Weights of a small transformer language model: 8 layers.
MLP neurons of a small language model. Each row is named by its layer, matrix (down: output weights) and neuron, and shows model dimensions 0-127. Each number is 500 + 50 x the weight over its row's rms, rounded and kept within 0 to 999. Numbers have three digits each.
A block is one neuron, or neurons of one layer that tend to fire together. After each block is what it responds to, as a language model described it from the Wikipedia text at the highest values.

L2.down85:543515463404511481577335598447508444626496570466529421488577456537534518589569534478455429513524490443600472509466530516525549462494385555543472513536497549508463549461468515533503491480481450538492442517545495443477487517500450465539575555485434443450425478486512490533541524565521552508534594503497542553450490495537562487483606566574438568487503551492559522438551526417563472581464
L2.down159:565530478557472471505427524472488476503508551485608420518467495559471564513494546448498490387575557567532401482477559402607526506517513478431462500471592499568455517485487498528519500484508612520503406534447525488453530439559424554423557492447563477490502556542491529496506563498456460471527529494537490521548573406441477428458545442518526599560456439556576543457521531517501461460530
L2.down360:509500557469542593585515531492466455532432519474521594565544516500556415536546458425477445438609543598479525521425490470491509459548432441501430574549437562506513424435547508445449490549514508458491476590508439430457420532429560487484499523491458428501448489436436443444479503468573494510511465528502565500598419561377564466546431466520581452494454525621482469476432460498452502444542
L2.down406:551462525454639506466463432500430578430500441514472429491473489526517555466427489526551507466483548498545523465415489468604474507585544490464515517408541427465508479565417553529542528379472571464501534497478465466520478544546550491433547436576539570582446419431498431441506493488472486514431400504445449576548508520511519522468526508493474562548431552481485571498570614414504523582539
L2.down479:508559522445473493524470451506443537548394534560537492515554470622577464534438475413581503477504524441431525505466537527458548512467548530526496506576502507391603450480522545489472519446462396429475489518430533466395561571470479439458526500511517473516465492533451452474455442515489494486612553532487670528559413553539501548477509497560464408459432460493547556489412467429530439607519
L2.down530:504505438473497559430513525524556545603555467334606488566471530515435471440474503492423514421447406508528485474495588569461491461503526589551606478463452534524501505563415500453450510558490551605484441497548632456474536580458574475536512413494474441428487510499476553493430508431525492554496481539441470393476607504449567504506520434538588524532505570521471474470559466515517583470499
L2.down790:465445521516472538507510393434522535558628584396519473575470493462584454533447508522500437420544407522467481456535498539533491426516447485540521503436526549510538435514490548506424501575502533514535572535418543444479473554416486472481542495613497537450459463500541365545552470489448480493529450608473495440509530463606525482524526539518427479509403486503534461523420539501485504553398
L2.down876:406487533545462543386459508448546466544516444527501541427499604408529478523518531465544428575410455612545531496549447546527477492559499485472558498412483594512532460448502578555551576604467448509399539527563554556508475576500487468536519501529486481471541448494474484525445430447550505497453492573530528541465550492612612525473455500494566517574498473616526454458452504445488409438515
Description: Ordinal word endings

L5.down286:485562545475458555548564547519496519466584561499546541564530435563572459425491549574521509464526438540544528449416558492373535580477506510433502437533622544552469547546541478490477506486476432523433548481563467506516469553547429478499506517553484448575511568425567506535607527461492425429537531571505471473501556488484472540547522518556524455650522460577447408538458474502614458490422
L5.down975:423563488448382572411516467527453528483554529526627464470509461466553511471509532538542496394477438478459486456440529383469512412491536523534490463527548576432520577431507516449525499524403579520478548504473485468519458532476466512540461520595541488500524529514495563474494422582508490529502567581558478473493635471495569523475537589426518403578554477524420479462444450515573489484430
Description: Final piece of modifier words

L5.down139:524532600504444491490480497490555460554508526532453512502432410538498527477448556479519541480417458435509456512609443605549363488529453458551474472479533489510472465380512599506559426520498497400560466445502555487371521470441503462465542533483478443400521528495515407590467491527449543537608513457534550553528562493460544455464423451471518391615509409476478440503543521538496491562518
L5.down454:447497552541540485560506506555460545478417466546516542560521491518482482492537506506516480469412456503586538515524441520455476509572497437472422452514504538477456510465468463454548445459523436528405532514511543565548496498450441486416593543441479530534457481494531417492488550601436494429562505447456560506555580452489427452546477560507511553491463540537447482477450556518473501538627
Description: First-name endings

L2.down2:500453528474484448514459591377466528439443520514452514528467585535505523544465474381515480482477533486469446447490481571566498453569491516545490420567550601524477478554480551544544467610518564516476526462576509522501518607577422530496507521469466599514455532558507555462400503587586453478537474509583539507433502600555513490614483451532450515491514477535601542501522392500421474488579
L2.down231:538509518544488525556587545456663573544593438466438459465492549518448535499493503499446534419548472528490503492489422466480491479532490509553470504524474501528409553458515467555447558494552510474455508515548528471490506429537496442406531547427496435506497553535482529535473550426539505392438605466508483502577535533465521499553547528513549523466550549490525466559534501530475527482410
L2.down541:378446482520463571474470422437507460466547504421433520565494587447515523463435449537548496495506408491501617496553520561492475539545533411510502483582483423518579550509492488523427602429509434550423478412482402470526522470439483536533578476502510421500484473530527458530521532509518487449483596434471488471528585520579447530484621500542530593528483551582455466470473555512521501427554
L2.down572:465478453501495479474500483499518439447555488430419457481456539629511508523573494507311508600403447423467521500600439449509577368562426594454466471549462510415524509469475491501440542516456525560507549514415606519485494564479534523536474528489526473471487506464531476566454463503428509591503500490555520513531485521532532505567529499448563555429495547496502610532591494510523509554544
L2.down628:455561627510528459482510518516501506518468509450548465482475537468561507449500423476483546553473462481463444548492459479464441508476510475472562528493538472390595493460496417505421535484531509419554459506474556499490441491484588493466509482480415516580487507492543547520510559583477414472533507514551378507538589533510574507425499559491544517428637548556435469481476492543425530430501
L2.down733:519509559446480566527536511511540452518511500440520523478471488554488531456499567460322524447415482582641533370544605512532513476482490527439432435545536576452476476459519581511493481482478500515493551524476544504476500538481470530604477595572503578448419566444464481501435506579473459451460458512515537495516535520568564512635445520471572518514469481480440517500408583632428413528513
L2.down770:523498553610553513561506628466465490558501448458433499588396571595596474495497559453533606455496570491468615511506484561529443478524585573571424539528491526543444455468495493513477531525539478469501496520452560382520545568575518541513338582537495415472522497610551455493453522544572412486522452510475505489535562521531486535553451450484527606491478517531492476491541534527522581529495
L2.down808:538454592525441507417488526375637477491500542411502488450493527574491438448511439481459444508544516525587427555469506591496498570504491520475494409515510569522462487508479551543457534546564444564427565499489484536509592607445490494500549453477446503557447533526458499609445514487466476506508600608488515432567548496567527522483655395507465538442567508417524479453523480482506411535514
Description: Initial and abbreviation periods

L4.down225:475473448465508476554570479438472471484450598450513484466615455402525477510485510463537601461365497545515525569485525628520500504459430530580451469459500418495476464463519466490513470577522549466446425553553470548523562521482528585444587451556465513576491514501601510502570551493478475471501443490390483492382470529578520476470431455483467454545426460515489461381573565488407582512473
L4.down453:503521496444442426434510522416451453411512594450446442549555539478562533403469521494654519461404421459443499540541455564560471494498394478495558436547505567564482483487426544513559547612500486514485439485578513543472576463480420499479574441514461474464458626523552520536442501518450457533497487517490535526516518493458496417636433563530572465468450556554486485459565567502498468539519
L4.down900:427582506538473543423542456513457509470468633515484459490536425466512447413423504475684550492369530496519414495591437612536456478406498483544549408507529508466450540580509501410482471522527518454466488523466485505485502572449479512543487447510426444469452516468481501463439539590489472460521530578536463451582446510492538532535376546519464548513559493528528462461510578564483563416522
L4.down941:542476518547483482477533462422450479555453559447466477484534548408556486494367484467569514462455466459429436491469459583481372494451515464643462389488511629483545529444542588502522534537443565492428472509486419578517561510457436438475590429533482472489453516467592462438448441520533449547500510621563570531492517508565472540519460538461562486458486493579515463481488596496501504623578
Description: First-name final pieces

L2.down99:493532531479561531340530444427501491567536479522558420503461521500403487435564400506693471503474488531568556568472535541558567600447425416501561552503567458483386614486586514430468549576509550507456488394429491471452540492504483410477507521398507438504419515540527564490443538473540466419428558473448513450488539396516487447520524466460491469481477530529504471475413523495501512479545
L2.down570:428462460534406534552495484459524495415520557484556481478513602480546575438527463532366444472503571439536506533519490491478537419473477562555398581535493573472431569512491547478557453492499575484532546538499409509381399588537553606468484462510537549552459435481476527578548484551567496530453540508398565561462426537474501570498470508545485374572538467536444565468450442515446435594544
L2.down582:525468544596497544461459456570546438409531486536541478480591551615562447481543461514420398500437540471601588522532451473491557425438536433469542541462536439524503520492413443533385554443530581459490495468400562524496489515542455447515547447527545515522471551532511506514522446416536505555487468492528542409533516472461524565477475471476560399506566515489523446530487487416463489511533
L2.down631:465420503510510528490554413499374554454605588514540493476513530498456539525464604490352535492417517522406496492485469394497597476484640519469481517463555494460507478498514532544486503511499499472539606508454491443498519421534499473479577545547454523450516602548508499523523528494526459577489434529501555558448526468464585520493465505504420490496487557462502482534500470507496447550470
L2.down748:346404524523406430501551463444566556475498471520399442484545428474515511417495614425594483516504454450617519582376515509560587590506556433467488535506415451580406513542566515482477470547424501519497425524623449457526452506493453539561413485482441496419463582498599487445529534440552478489553615484488461535487493507560485505474530482552549430542465428503518486503513507543559459462361
L2.down884:465571527612510466530527489501458477500484510523532408495465552496543496559519394445442403466434476549404480463529520472520505489496541539504536434549448490483558544529409473458523570503494519502430500488590512522393553592422562494536518583498552568484429551544477592447432448556539541504506463499586410533493431497480495454512555490577495419484544540461462567576486426472553411588416
L2.down907:455534588487506411489519517527548433490485521440528457404449441480486456616549465502407416484516577624569509486435378515581552468473448521430534447525533494450507544443472419513490482520465524547480460460430486458453445448519462513516509436428461615465609549551525489488554449492482472480413487525512481505535512548472434546556503517429595534454518482519489429416480585536528568454483
L2.down931:601543463565537571547377449509445577519454542520424472398459571455459416466377479556541508469355505432520395467514502596495428426438524471417565499502496436440505504514457482521546516484514503510468511423553558554526565575461463507521450532501464491514489543468365511463416529569501396476487522425527575416545394507420494427536572600457544473471407549502479503582514486565437419511573
Description: Mid-word common-word pieces

L4.down43:502573525520480494565573490505465543509593481466473604456465541421534456490517523461544490525433443518513454507475544456451553498504589508506528500420533568497583448497533508529471495465494375481451513550380389527483533494463431517451647549482422547535537515574442499554584412486561492514516539449540558530510560418432463501434460476462437510514506542471495521481444445482495409508534
L4.down441:516471508362553476672551493504516421485502513438559515512473420580482440568514569498536454489482586488518496567484512499618528508465502458516526539491544561375504528464560571517585395484458561552520422434519565557466515483528512538569490432482453510549399479448586413479461523423429582516421476465451507525521570413471525436530454517437510501506406488530612486589439430611465462531513
L4.down526:498414567527591626483492472488527464493492502553505491406553439556557504463481554481506546484445434431521490485511459478511504479518464494518510570459496505560564462543488524436489507526462473600575443451507467545648511542469449421451461525488494558486407464565473560479504423459596476441519564542456479579491526459452550453464496411516522606494493585480467454467457471497448561472501
L4.down1001:483401571433461534466470524447491537434479480435477504575462494448558488625479537479427548582345442508527482525514437542494481447518469396487564471511575521467456522487479510566524498512508518473466496480510442544557497474477409585575445418573467635550428481492471565542520523506489484422453483462488532496491529469526513458559529462517507509553427473506562454465546433554431520404519
Description: Word-completing subword pieces

L4.down490:576512486463504478490457575523492477502517446533499458575453455497592518503525433398454482543614521519523555516568571454513474456532565471433485553483411534455459437384519542435439601426413428508501585546492455459492535471506512451539523430525441486448507449454614423529456467550554552476499494615457424636483563593489547434453514543428456486534466531456484487474478422463540419466531
L4.down510:444516575479410513489563550487549500562512607545535422556411440455430480430381502399626452434516478522522568502546439517451497535453451529396572528563628557507447477472450477589425511457497568512469409455391541500415471447472493504469553500478472464456450515485502552442477541481462434578446508501467508472538525404464536411533537379496500443442470529635457530506410454594537452543402
L4.down586:461502569519531535521526470557417578559427504502486520534499480503528444484493549499604419441466434457448519496440571400498508501573477486639539463546490568472609495403383527486517488525465480423441482539492501452558536447439607470456462569478510540478588453402474597481550514519521392511503555495543469504481543531587540572445578509545550514485498493563603571522496562480464542455498
L4.down893:466556468530482543471471486487429574544523485526517560542510431545551598522481453394533490462530472537534469402516501481457474474522564544390472493506478581496527557470481530453430522489437495478505448407447455478472519514477512480557520604511424578494526442420522494488414393595538510499543495577465464578554612456438524488460462574515498422453460494552494612488467531496471470510455
Description: Ordinal and direction endings

L5.down561:533451469496473431432434518507514564529493379596556479613509417450552418476516443409521553523593466428489400499507416568553492473506498541553408485513493555520489553479527450418451520470487501525468509465433547598530440468503435482617501489516416484455547466509530583516586522355501530510460433511555505439532489384535459480565510477505497526462523537440526465519542564561461559537584
L5.down989:485393543485498528512491462527523531538391493496512461498586462435501534485489514486496506471493548578468553469515348522545444531624499575551525525517458533586569491475470475414506487492518417462500470483514411479597520451513572502626551410526439570446432430544497457471479528441496402533482452571552467459526447521514492529452467454517490502507552568483578440513419533454488513580494
Description: Word-final inflection pieces